{
  "head_dim": 32,
  "norm_place": "pre",
  "qk_norm": false,
  "bias": "all",
  "init_std_qkv": 0.0253,
  "init_mimetic": 0.5,
  "beta1": 0.95,
  "weight_decay": 0.11,
  "lr_head": 0.00421,
  "max_grad_norm": 1.0,
  "warmup_steps": 352,
  "schedule": "wsd",
  "max_steps": 12238
}
MLP neurons of a small language model. Each row is named by its layer, matrix (up: input weights; down: output weights) and neuron, and shows model dimensions 128-255. Each number is 128 + 32 x the weight over its row's rms, rounded and kept within 0 to 255. Numbers have three digits each.
After each neuron's rows, "fires in" lists the words (lower case) most often at its 100 highest values on Wikipedia text that the model never trained on.

L6.up1336:164123075117110151086157071124199184164138144121158136153087110141182131148117172111152147121123144169047100105139113126130162132149097148114163198102128097153148117142107137143145114121139146184137126084128131168138139107113143113123158085110174110160149136132130144129156129188110150116100085123105061157125143122123126095180134100170166075105135089133160136123093144124066134108145
L6.down1336:114147141110103141186128107147081061102079132129147114080140098073144122095129122147144136127119188184182118144137102144165132164155095135113111093136091168129100093123113134132115151123142072115155138092130088079118126097068132112101125152105119153147157144104140114156105166104178167148102106106134175121126120141158141148083180149157157193086147143126118099117131100116144101150134
fires in: "by", "with", "in", "home", "a", "to"

L6.up1187:140108095135127147143114117135165136171123113152133160131144097182148116108118163156104128111096094131110099106154130089116162136199099143134144121094070106141161156188087145112140146084079133134137121151162155131080118099145090133106106081072145121097177186079145176142167090102108143143104104141110105133105169099101079209097132078201125125161127072085115200152126074144130128101110
L6.down1187:159132116113125155099164137061145098101120107128112144147102206159128170119132106080131072156160112105144124164135132146118124138095087119186159152134185135122087105110165113076141108118137115122128132094159131127187170187113138118138187195098136102172089118078060137101117173179138148152148124173191083116126106145135154156147088140046095120125105143138164171147123142183114079107128
fires in: "a", "the", "his", "f"

L7.up180:152132143116150213116147136158153102156137135103181103136153118086187159104123157097125093191064068046162045122121176119126132152125103139144141140096093134147188173150143136139162141146138125148131107127147089175052155107135140160103152092125192169073131169100100157135146139106140125163149069160164050138108120130135158174190150125124096124179175140147169082148141124145141188087129
L7.down180:105136107163102107122097101148136115120128127105128179132139171135039103159117116149131139114096136190058255181144113117082107106154108092134139160103144113132109120094100111104091164170106097157156185076138116107124110150099123155127116119071078131128119114146139154180147155146177133122120173101153181124139174150115091118115139138178165098063105092098127129147094127112104124152145
fires in: "was", "as", "married", "played", "been"

L6.up1226:124126070088139117129146135152188173120104160155173149127132058050137086127112122103137169149108117109134144144146169103078143073089089189117132150108155110111123190144103153152088145071119150064159227101111104141156136081116209162120010120118081147100085110139117127108143126169163110125146110137131091149116124139138118129084183218171090077134129139082121144137117110081118176110123
L6.down1226:134091167139104174130138140153168126176099132097124169071164159130082160109132171137153189161101169151140127112142163125126171093090133133117128168131095155161104101147109135169115117118117183135154139166108113137137102166114100163133131075087127143127149138146147111140154122167143132122161086164080104129154130159099114161171145130215196083109162100152176118098099133086170149175137
fires in: "the"

L6.up565:077097135127126054122166142121127084100144123136198142155079109071128123098067109144120095093186167142128135188144062117120178074114110187133139075086127058120146167131114106134047131106101145096106157111170113111091085120085112186144110109160107139123183071163131137099134150120131097123127122108157115144118150109148141124144190150138179099103100106105066125111156099155086141125156
L6.down565:200190118133133192140152119103160123137130109150076133104106171104140140146152162165111147160057094083190121128142154134166194140161150121179110173118111131085123131054154117071150109129119134125088128144100095110224182181131134108107158190065176098095083176137143164172138093109118132129148128142113105103112080147066098115093092108109128157130158148117147121145110124137173174118115
fires in: "of", "the", "during", "between", "with"

L8.up413:154121155138169111145117103155144124087240120113113137118123135107154122176086156083176166099173128102127157127124097079139112105140117083148119226132151083126059200145082160115104152105109157130087147177062066137107149120154151151140122118101112168101128149099154107144172055109066181191205109130089072097131114126077108080146112146121122125155168102098123131086146137121177156096107
L8.down413:116088090083126092107144169119137192140120132115147135062089140167145151099171150089081046076133128164141163110120151119151073141146121108174138124188060150107167111116092130085116090110118124146115103124159176115119115207116131119136102148175100132184127121124145173101139147101148115116107112122130159180117122138179131188148114043133129107167136159157094098182140141081146155165154
fires in: "or", "s", "the", "and"

L7.up784:100155153102110143114113108120127135180172102146138170152100128179204118110121157142176165105161075133096150147124101126099154170195100134154143177187109115146117161114128145109224129108124114171181121076086102115145118100082168142125144113069089085122125061127154144129177157160100201127173105184149096108098139105090131155149088106153119145124124116134185156164125140137164095110079
L7.down784:082133122065082122121121120216173183103173162125145134148167126158107114103122133114123125102133136161118113132132104154143112140116125073121120166101162117151201147116104131129107138087146113159097113088172143151080099080180233176147079100122196121176141151154180174138074096163153125113183133195103121102098115149101111203189164122162129132168124088119177083105136086078132151107081
fires in: "by", "is", "were", "a", "was"

L8.up1061:194159126139118132112162150131126125064175166121086090120112121125093113177085171092184071101081142093077208112129125151118109108155138173068163176120116104078114121163126130127056077133106098138153132129127168072163163114104089150094089137121148119161091098087101144117087151118066113049170118162090151138147129141093116094152141135152166089120130123086098157070072148129186141107107
L8.down1061:073091038184121139153107127131150128182131109116123051068117152140144178096148127130106196112124119136144036127155208160138096179143125146102120112182129148110121131110157144094158162109156144142115097162108125160095189094123115103077121103128155146087157140177150139194132098126148146127127145150146121111114101108118145122132141131052102105080061128157148103149146096094080141185121
fires in: "a"

L8.up185:126180091122157136081093126132123136070186153078109141125078106153168155093101114083130139119192160164154141176157062108094132098133159129178136159102054092158113155122131172069101130084108137108175135130181080130100119128176086155089149110079129181101135146145160164111148161161095116172113175142100091144113161163094146117087136160132162120095138123127101212125128163142122154100189
L8.down185:093112144161137106182166121151177104131164071142129125053107131079127112142123159187122113098077134133105128109079153174172081146160117176108135166163161151109126116055089132143128116109119122145091159085067118120128150104030164140189132131166092120142066145153163115133112084143134156119110083133124189157136130132214116156161160109151123091151143174121117062128098099120150152147139
fires in: "to", "and", "who", "he", "for"

L5.up262:148109058121122147107121142166164145120159134054184149106167103110121079129068136063203221100119126140143181125125128108124150082159150103110144100120195112122192160104110135150097168081097128085134161140185099122085125154114125131145057164148069146136145114173135139129200115151056100118153122104096125156137151133098136099121111124137113080114100107096098196128081144100095130106136
L5.down262:071145124085106125131112108095121093113066112122075174124070215184138123110202115162051084129133105162092092123133115139147175098108067170124134133113086136143123129122117104084127102158131089144130110108085113130180105149102067165098171090077141126131090166149105107150086135095203210110083121175153121129105141125076124134065112096167110132148119120135187100117118075076158125132150
fires in: "of", "with", "national", "two", "southern", "various"

L7.up940:112146092135155139133148134134163163157141159130098159126071129121119127147085113132156120108121135125139144173159059155050125127117160118078115049141179115070078171135185117143078198113135098071168132070110104139122128150141112160141115138139174113204226159128160140109099133129081038089132160121096150145123094135144130086116131112152166134147104141116126115065158190136108191162147
L7.down940:118105154083117159116125115130122188163080093166102143161105101139137110145141150102164158095120202126138105073134155133124120114099155133099156152173087140108176130074069124057180120127108117111116192192095132130137124118126097176118100071143138101081091139127093105156191103168117147204067140098129088148151146126134125177143130162111143141127075107087095172076127093154097148125101
fires in: "of", "to"

L7.up651:122131053135097193103155125125137109143113142125149135153161169106131150147174107136086114132046087108207103101177164185112138148104092163152075134089090109153152150092144149203107128123101148151138060140131090134120145108170144152082126098098188148141121169147075135138108085093135130124158108134201071123125125083165141112152167129123149128093171130089148127086143071126131189167117
L7.down651:149178091124142094124138115161121087099103157110161202066149128115150088145117096073141147124099127096119083175141133146108121143185128070155159165137161114116138120167148168098149118139143072179175121126114161158083145153124129156127121122165151145084160121155138133081133112143145158123130121131084165124130115130108137120083149113163184148157073130155185135120112118158117169122122
fires in: "at", "as", "was", "attending", "played", "with"

L7.up1471:129100093120079165136102106110121134156088173129122114147105087126092159205082140117118108150137155095133137112125174145167123098082146190096183132106131177156169133113146144138110072101170146194165108091184086188107117105096156066156113155171160108150194135143110167124072123159163109174150201118108151195103205118126133134109180134108120086093153114185143094159121107102102091115161
L7.down1471:207153156149138117119146127129139129121177079122097182136151117132137128117093123154164144074128116115142119174092129147098067133115081083136033112170107151182084105089100133150152111149125108056132117101068145110138105156085088166171125117154080109126081161108107096103191168101119117091142075165080140081136099102087107098160124176060164177130136157130125213074127154135069173159124
fires in: "in", "at", "the", "california"

L6.up902:119104067139097180129122167083130100122116147043155131145092137111092137126154139143123072107160200105158134091137128202099156115132104101136114177163169102116142104106146139182085118088174147100119145077126151191152163124146143146171103161143171108133115123148107124133106112097117156100113081072155125150130143124137114097195156181141141159089150125146122150069119047089117104103147
L6.down902:143100185165104132096114100103124126151122128173153156088156094056193161114128125085122162177088054169055091119129059096098144131148083169129168095085143098103107151163107088111121132166153084162106125158147133140175100144108177141118115094108126140087124182155111123151121193166170108087140129175126150109131130127140133106092122066142129192184103143091116061088110154187142121116126
fires in: "on", "of", "in", "to", "for"

L7.up1136:156101114083124128112095091176082195145115122109103115155164073135134125061186197118120154118133109129091161119170095090108176054104177116111100135096080111115157169156125142093122166063091133106135147123175102088061105113071139116126127092139103138097183120091177140120164162124095137138119116110090123157122121160157112160069128140166126127127164159139084167105137159127117160124124
L7.down1136:083117123135142118100164150105140120126218161154173119141076219130124157138095096151182094207116162145195173140056182129122118157146050121167134145137158134089108113062165128058184117155167116095122108052112123143183119114165124120156136165087108129101078104139109103128115079104153167112138108154104086121140096137145114154095068154093138138086129105111136079145108132162123122146110
fires in: "this", "the", "his", "their", "s", "early"

L7.up1129:102091113088106160186134134115171094124198113082115175113108142138153123122115128076086100110123111087162179144135128085168172110115143161096170161132137138175136112186145192141133111154088087077142159150149125083110118129149124115091143084111152147105127149162186132131124144135114092085094128121067149122144137111095099097138121121167150176123158122174151170091088139135146165160113
L7.down1129:103111086136148157159135148157148120121155159121145117060099122100121132104131166106115123120125149154080096138086138159110227151133122136100119110116143060168170153135100150158048124131156138129159226092126161127131087255125134105103128118121083114123124056104084157149133149137203138074108089176165163146158136112161129182134129161137127150153087126134141130146091160155113107127133
fires in: "and", "to", "while", "they", "well", "she"

L5.up970:131111153135158136162153132104111148101150167163084127187088179138124168145111168077119108178133122070096180136131112125208159120095120136124114159083098095094108156109152114135126109146157090093114139178192125157173130115161197130143088154121126120100142092148068121076078103093150072087203087095086130109146126135133116086156111133169117200123149129124101148064131194156161213122120
L5.down970:105114107108139118129125178146111101136131151131213122132137148170063074164095153097117205126062108133123162101133090126113214123116116113121090168117083162093089124106144130136178135147095145147125151101139137093197106145152100172095077166103201151075114207095128147134138129102152150135165135147198107135123142119104128145125120134153135134121152146124106170101126057126155157155117
fires in: "is", "have", "are", "was", "be", "would"

L5.up1186:124111162125133172137150161169138153115144113147110099173140112098138120148121134116158115126178173133125219143122109075128172111136093099153142131195146072134136146119109131165115121124112147125162227250117101103144102135113145182079119152185080155133175141135066149067102141073080093091107108077076167100115160141112128108089086131145097168134108121127091108089115126153124204101132
L5.down1186:141142111138128132090108170153117139156150121126175217190133142178133121189139128137158171149114116111180139158142092118108233126109065199193115111117164137100103124124107117039161107123086137168123128123224133113132126114125114134131123161074192104051142170161134106171152131154092140156130131158167076111133154156135136135077080134160149160151154115135147155130116108147163109136083
fires in: "can", "to", "by", "he", "or"

L7.up1521:137126110176113166159138133184159093172125105072144118173155122065151169211152110134163130111089150169232136103106180103141158131102130200050091191144137139136137142067116200226092098121087109139128108146127161114161153113128165127110160123161195093105168114090165156096129080154138141054126113171165092173128152132157136147158175183144119104150146109131143153126087087049111091153143
L7.down1521:145169112115117160171141137063122128119104152165107155111103121138099099044103160136053192170123108163038119150167082083136122149193078111171140095081133173152160084175142062017155142116110150187148137171176129111175080118137161121116103154100122133097096177157119110164116204074140105113153120114124145097124113141126132124069040080097099113081161073137126092121109186162124154084133
fires in: "in", "a", "the", "into", "to", "at"

L8.up806:149125110114120222072155129116166190158110144131121079158133091134098094113100099131106128107096163119142200120185167120131119110116143083114077191103103119135178172104088108114099108092111134194155066156135149108121151115070084143141086104124130113145116138087154152128164123106074150098112061119074053154139125123109083135160124128155135074116157158098090163152089152108072153088116
L8.down806:085168169189104143152128143096140096103119082157170078118069187144110153145114166130132135145126042113141082133149070174155120146139115153146203100117150146114111114118157153122150110200157153132123118091096109129099151129149170130104110128114162175141149173126170145133089117160138183125143164180123143093133115100080167149119162132134056111169100083091155109098163121147198149202153
fires in: "the", "in", "first", "a", "an"

L7.up1151:124135087117139159139102146210137117097175108112177154134124141121143116118131181158088167130102154064130179166139178149129160146135102132157144194147171103097185121153132136115130148089097193114100129097094105103055130101132119163083194078141110139128162173130148082132110108173063133140105105125125044145163142159106103159091175220155179146126099165101140143103110108091126128177181
L7.down1151:146145128130100163107109151119083119145108148134130089137155162166178097112170089105125064139131069186156094098121116133112075127105099143126068115107092134228099132181152097143142069127154138179179102169102162135185146142119186101151117179111129144093115098130102187118111143054202140115170134152176173104115148147123118126147103089116114127133135118154137130183103079149135088095082
fires in: "be", "in", "and", "iriabelle", "a"

L6.up1300:131096145150097219137092088109164149127179157113088100143108151037117103129111159136103111171170122136152191143136160122077092120074096117128165097153102130118129178147130157126066132136096090108146166199130064096102096136129148129142137101103149143120156145134125177106104142083171087117113156081138134106138086119183147137109116169111071129150141138130134117047097152109144131164129
L6.down1300:053131145105131063112170106089167119131131129183089127134099092169102162153111095153175153054134105140100114125135090106147191155105177137114092115150124091122048130144109096117174123107130177111108168114136139140153157097063132149130128122213154107140161158162169087136178131141030134150110105167103156117120134149136144144114102185117180109121112074101086152171140116144099157136093
fires in: "the", "who", "and", "in", "own"

L8.up689:143089117108140129120149138082154154174126175122124123123054099094119110084094115070079097161217147123160096177166120110115150076116151116181081156091074123116146191159155115102100161102135146099143148139139124160147109117117132138140095118155114142099124133105048169071117115099129088133150142082091127135131159149131164135059102143133179145118149143114083120055092150158128161095169
L8.down689:047163120144146118132131121181132134120152105140142151080140190146177189150129114150162186120078118121153112083114158153128103187162170168139101154171111169107093072087140124089174143114157171121089097071105119127114144135118169161126133143088105132214153143102175098159115094157160148184178124136154175146111062136128127162116171096134110093134115052099172119148153098065087125120110
fires in: "he", "the", "this", "it", "who"

L5.up825:161107146140158148115217176105128127139134217209106116163097141178166088134077145102172154101142160145097161108134079152135137129159104058093123129164168134134084088107134144111166139108131081111072155162135129114113118113113170177132157139079156093168178108131109126115126114138123082068215104092019130138102125126108113081136059144203141172128102115110130113084126126147118183123123
L5.down825:117088111169100203099171118182132162090127130133153085088139154113107059128102154135098108141097161174145148118121080135109198133176127091139134131167163146104119112160114128098135145159044129139114126167178111103148098109160126108152088101117220132066134100103126163099155134077076183088122181114108115124140127131102114126154097093137119152177134086134134117087141145088135132095113
fires in: "by", "under"

L8.up568:127106129075120120170096105186161170111153153089140155151108144085119075100115145123123217144102111131166083149106173060093136112143067164116090108126116092119100181087090167138115138077098112080129128058184090128129117092105145109145104123111081128102120096104165126105136084189144156070143123140136121130121131121153093124182090165145175086092165146128111184118145132100097127149140
L8.down568:170122167072103140116171108085130109094112094124096096159142114171161148116173142125094092134130109186123185169121123120118100082083109130181124158126054111130096103140122098099179106132129112208124169133143130115167172079108177186113098131100109103159043149126078128099079127115137109128180089148134126130156205149137133109112089120114127075171107082154136120128136072133137193125116
fires in: "of", "the", "francisco"

L8.up470:180157120064105129171078131112160158180177130123132148096101142115178148133155073149131048176087119168128115109116143055185138105101077110094128104114101125108098185111185135134100109137108144145179118139155060087111121116103161067160115140053117119109145159160144184106109133097184120123142141141165077098118081139151122109127150170123127138082144141187062105165116176153102130123064
L8.down470:136141112170142059154129138131074094109135112113157176149127128140096127133128135147113200056159156121162115059143142177121154177209162185152177169141105177171119088124036103117126144118190120123099100084152139178141100137140090192095145146141123119132101107117104131166191132137103123150047109124079158113133149168140144145175087089128096147136073162112147095130150135134132126135204
fires in: "as", "debut", "to", "for", "until", "became"

L6.up413:134132103143108146159166164169159080086167109127124177109103135137142097140115167114141170168097150120143153141150108152148136121158095088103175187105122173126082162135123147163096172152136130118123147122113046195109137142132140096136084115060063099109104095142138130126189139166124118096194116175076120113114139109119117109204163159163149133079128066132136136086111110151154108146111
L6.down413:141106119076115105105089060122045147154102135116160103083115143124132147096059099059133119105081109126131138082105143132113129110146156100128104164127077034178129090175156131074134106117127164136155116074137128150109121177101115144114163103130142124151129107092132124166136096126124119134093125157130085065118099164094080153103064157128140094184153197142166112149102088130144149118134
fires in: "with", "as", "to", "by", "while", "played"

L7.up110:105110125131132155185119119149192097135160143147170135131103169072122152194110128125152120105104109157131091143133210136099141156134102103057115175061095098127142156113163141211112099136094123139145131135133148127100136136106182138178090112138144114158129149128110168072153085126123142095145121197130130116142119115159159110161172185133120074073142106139142071097144066155082153160112
L7.down110:112138092117156102120154106066140084094140183135111159113106115147180088045140111122094137164116128139041118179145118170141203161109107129191129132140146118138101135132141151122097155142174061188179142174120132146095092182091117051099118155143093098118096119087119102093152132162092143041121098127068159117123086121089088110104083133128135211101136183130121114115076130242206099118124
fires in: "to", "as", "the"

L6.up216:089072135147125132160209136128131098131195120137097186152092150146122198167173170148175078095098240147187107140121144201150126105103105169121194129058096123111058142082124075139158150183159159089135142092140119209186115103132128136142122123173170111150151164190114160128086089123100118125115120127044141144135162177063140106155099140146152154126166125073150142084132128099126215126131
L6.down216:158161163118114146125080156129116158137083142124169116108150180085122096133076087092113210173105039113087149125115102116101099148103149096119066169174094142135134113125181132142145103134089120114166107123155069144116163127122148251105167142112192158127139142120192125106132139109106160122116149140155167135149129101118120121083135090106146103112087094161091086091100069142128153099150
fires in: "of", "considered", "would", "for"

L6.up213:122118178121116094134150092047140087162147159120105154149102110175132125108087091076162186132119157168084096131152162127108139091098116081141063128133109103151130074188149110146166108115175181119143158112089193122112090095098092091169113116093124034089088103090191155132182157163096153127078079119114110150114125105153097122142111126149178154133106139118120107142127103101101110090128
L6.down213:144180165114114110161127140157162128114116111182143126104122137070132130248195124120149134098165177146166121130092101091192108139169101198101157110175165131099136118082086066111132143151110152130131130122152066142159126130110151128133179137108180145144138141112119148171112178119215116150123145137126133098144151148114189147138149119138128098089113110169187139098086120117247145119090
fires in: "the", "in", "w", "it", "operational"

L5.up309:145161101091116138106169102193142136157096186129182175146125118110184132086048142150148143156117134079140102159145120109190129093136092122167136104067152130136183204134127121136144127139118146183178101072136091132144098105131135137108097092070085130092047115132159146145130109148148167157129129135161128140111091132143107119191145168143189149118134133159219090138154129105121128143122
L5.down309:178161141147127167152153160161161163159180135163063161082155164127144114116123136097095154134111111123049174101145101108093095141127106100153198150127096105130129108145070141130126182139143156144097154187152130141102092196075108111143153103133165123077083111101104133151130153140170126086156123134141112110123077149172102128136129114174115143095126121143138106126075140182207112091101
fires in: "an", "to", "the", "there"

L8.up378:122087116095136168119180149105183171128093140109116113135102098113115125108096146148193102182083106079177152142126140127155134087113103160127125091080140109140124158117170155132111138074107126070121084076161100116118144150112111125093105135112103171141160111142091145118112132140121185113105169123123134098130140120141082110095161130143123099109080098087073162131109140154184186085129
L8.down378:081179131118079117179112122113112130100124126137104124045083094129137115068136154108097144142143147111140064168075099127128199134106120122176097121105076151116105088119127052119098085125139157123159230110140115118151080255107132140129106117126115112086124095069076105157121126137105111098149095094181157115141114134110148113064087144120147109136125137155135145116100160144119136074106
fires in: "who", "which", "williams", "she", "they"

L8.up269:108151150179161120061197100095148137166111182106130127182130118148153091104146116106165105140136156168165163160128128103079203120099139105083076110143164079115105111132077116122132130182136102132112129160129178135082087122095108195148142144173133093076182140164125145126177142196137074112212118139107149152136108158152085073200125144174160150124120178147077081115106109127122151166164
L8.down269:173139095100106120194089148134114188127173172202110109114137113101157107154132166118092152141090139057098121106125124167159102175124099140185120151128097173103131142106146130106184146120150131169167123112092098110126123076117113071113115111104108110113096136056102095105101122118088170131113169155114152165100112124099108144131131128104085122218183123134154142153129163092123119158080
fires in: "of"

L5.up1313:114142137160148153099122133154093098070141144116125165215095105099073109134136132127120092148115198117144164145117161167185196095135114180146112176117081151114105164129185107201143125151163139093108172128169135122180133097147158104196107129125139127118162147113079130099064084086161134099168120133125122145130122142150130066195078125132070113080159140124135106118125099125170145116134
L5.down1313:108164139176105139128121161068148142137103175145173087121101184099108132179107154118183123128124110090149118139135152106101182123199118100109117129129077188125059120115174106144098162126124142109115204087116183110122125077089100179164044091152200114109155160089125132135164114142140155147114153113146161147101159155157141167142109095126113145113112126097092136157108168191168172176122
fires in: "is", "was", "are", "more"

L8.up1353:140159119088150162177132108187139121131157111190086113128167125126081095150040170161140145096129101084188177079142104161065114102181121108123167133168087140125143153167104185129157119149086169108163115137121065112067126110124110194108107108110154182153141160111125161140168113102116121169110115152160153134128085107138158088085093162169129140148163142137142185124116136110159214111078
L8.down1353:101087181148176055119106125049086111145082112097091124139119135098157095037182126098176117109122171183071155091145158115143152094078070169103156113115190136081103118162126132110109122156090108153135119112152208126185094126128172088148126149151089099097146123134062147111181166119140094100138100094078061143127154117153122116166131114118146163133114152086060087100166160135128115096148
fires in: "the", "s", "thrombocythemia", "his"

L8.up1081:091096129146112188189155107141130144178136145134107155130186152119177089179081207183084148111131105117079182138166149160102147124101133151087135186177172036120199121105111134150135132108108157154144140139099158086124107106026101146116194160120185099136170147119147143156162127165070158091155074096096055135133163150078105111087107193148173152154152174063090157105080061113111137136160
L8.down1081:204139095160141110111124157091114183168176176125156140149119152080115116108171115076130173180145066111181146129112090086129085147127145116148070061109153134163134084176153175153096126138192096164153042113052178108183169122147079112116069176086167163112122096099138121174136140086188115132161174113099132058130110091129086112180088113137157126171163130127177147133137166063163122126119
fires in: "to", "the", "of"

L7.up1417:096116107121129112132139155140123127110139151097166137115035064115138061113098118121141122104163185140136135177128102078175162100158111118155111107125136126177136160066101187166119121132119159058122173149148125133102103107099137144156096091108106149077147088115136095077124159180088153116139166144106074132147196153117139062047129166197181058103110147184094157099147099109107143094162
L7.down1417:156146132131153169150122120129150120203081084125104125084107150129137132145157133101095093127074078085187155119124188095162091113135133106146100132132096216122107162152150096086180189124117088158142153144105064096128176244092192116102103135116189098115105189131131151160156099107129103145188130106159145082098117122110127151161130122137137150139131162074108089115118125113157176151094
fires in: "of", "by", "and", "the", "from", "for"

L7.up920:150109112115141187170157084150109129149196162049103169162172155098136117165151167111191133121127133092111148177129107110134129079133125205114123170158159125153119109110108185101100147178102143079041111150080132090119061114087111184080108120193137072129215134112079119147064147093081073097111110057081136113133166150199134085100080158150145158129122167110127127110124127103116131095127
L7.down920:070155111109039146092125146107118151141096109165183164133085053207152149147100107158072116151157118152134124147127136089164109128092100099188129114130081197125115163148084118102140150123134100131229145062150082171148165102182146106137129105099135135122026120202120130111154110123129162147163168174123128121118123117114078174157107142085102079173109095110108141137153107131146165116125
fires in: "the", "theory"

L8.up624:088120136133119139093137129101185103131159112139127120141145105142121090107152118124163151101099124116123182160147105175170127121146131141078150167111070092154128167113115106113112180095135140164192121110199124101137108116179159110127097093112177140116136129142241159161160097119165132149143127178157169108110091124141155179176190138153103098107188153172112093052071117147160154130130
L8.down624:105078150118164134130122143156084171133169155156116174063136148163083109146164128177083158150105150112139142111145155066096070148125113175138135166141118130170132081149116112145145148117119124168140092151103105152062122160093109145138112112118174155170190123115166133105191111110102172168096138135078085140125121116127123127127067107133151098169074099119086115184124104059070109176162
fires in: "the", "of", "a", "his", "by", "all"

L8.up1001:087038148109128191117066140083144137128070139065105115131153147091152102126121044129098119155139173148109074113116170095119155176136130105129147097099169078144145131030182139125089124092142143133167155116152096167132144103106110104154145172164157136136099118135111116185120121214134116111186165113117162110085143159144170106146194170108110072116154127106138144126096033152076103128143
L8.down1001:147125139194137095148142176192064142192186070084100154119158147056164132108146198115192178150119152121118170104153110123153092123085145165141115109200079227134125129150076156094147103130077097098132088140134147123136149097142159159117147122109123133145167233113149143152155105080132110156125070115064119125124073085164115108100149115153177146138115120112128108099143204138102165140118
fires in: "of", "for", "from", "with", "into"

L6.up1316:146108101060120158115077073130173175139156093124112175099137138116121119095165116129085153110169152136172182117146113177081092125142067078107078111151151097121140088134135116160159124078061166163195105101089124131128103079122105084123113099086179090060161145147184122120125130161149187171146102154113109147116123130178143129107111176140155074162113119157077130168134108078104091083113
L6.down1316:153147139142150136129152168081118040128137134148111049154153133101123146143158087221125113169124156152132030112115128119123087138048149169206123123149127135130100104108100158093100115137142107089105166166119080119145138125117110189136133195154118151145148155056142125138157108112106080144100111134102093128133057127110147106141139081054129124155120086099159147126123165144153194169106
fires in: "the", "in", "at", "s", "holy", "or"

L7.up1480:153159164137173141084142105094100133149129125158151144144102120136114134149125168082151103101113154081126122154140137081149183154129125189114182108124120132134130180079162155167143122136106120141089107108144147098174094122016143194155098153160180102166140112150115154095094115157165050138184070115106112111137122135114109114152174161147152120079140084084181144104138130178135160130135
L7.down1480:127164069108100101229133133219174100149102163074150082110127153105157080138125160136122092152122113164187132094170139164152135135097084111090114199140105156136143123133103108070188139139170112072083132175104138135086163134096175167093162054146073110151085219134067131164099139123113144153117161137101126145146107134235129146110133123136139126161108093088130101094108130132159114085085
fires in: "of"

L5.up986:143164113119092168134133145118163174161136138094096134151106161182148145135111124069187163115128165098102133107110191188147138121163096061109137176104146101139166119110109137141162129151140189121152085060132131167078111099129143112114117137162122132134129054123194137111169139152127149047146111112090068138097065126100154100135144174130141144130157101107087142133112093114109111129141
L5.down986:128196076128135208146124122195122117104202149125081152084153115139097105159137124109128130135104127139177108139148136185069083167229124033134114123060078105147073144151158155068149170129117137084150147125139080130100123158128149130151115127063109134147131066115172119140139124119146130135113176152145141101135090137121092164177093091157104162064133080121136132088091154133134124111102
fires in: "a", "and", "in", "an", "by", "where"

L6.up396:142140072084101129135138107069108159162089143116137090146135034141159103190148055099121124146099100126124174126127164122157121136108084082182107118090164075102127167133098122095092079127160140180142150085128150179153140107146150119107124123037124120098075120156139121123171141101092150128130144125173041092127143112109056134123191164128148123149172121122130143099129079097125129070143
L6.down396:107158183132135113109150155149161157095141135111121115118112118061104180148127121152135098112172160096161099178124105138127109102081105113124091132174128103129094132102109154201063158116097117067103137120121102082127128145069129175132162135168132159124165121148189131141079178142115174090121164161107190079136118111126161127127135168100095167052146088102123117193137130124113161133140
fires in: "by", "and", "with", "finstad", "overall"

L7.up1274:141139089114148169123084170110127108087138114092175121153158137139121200138091133179104152109117125117191074132139141137108189066155154132168134160134097155113108165141097139124131151088084206128068158078098090195131164109153129100108122055087088135078127165122131133118140118095092218110152152160132106153119127102149096127155148159101093116102142098090131134096129169175141174121149
L7.down1274:126101107110104091156083101186092119127171153147165087102102127127084150156128120127158148138113095122151140120124160125104106174141150062102156125126134094138104097117149186132150091152127064083120154164105155110101086143068148137095124165134077162164122115088159164148081124164146116162119090085131190065129112166125128143063177125135145185143092125129170108152120153108136141183100
fires in: "as", "in", "to", "de", "for"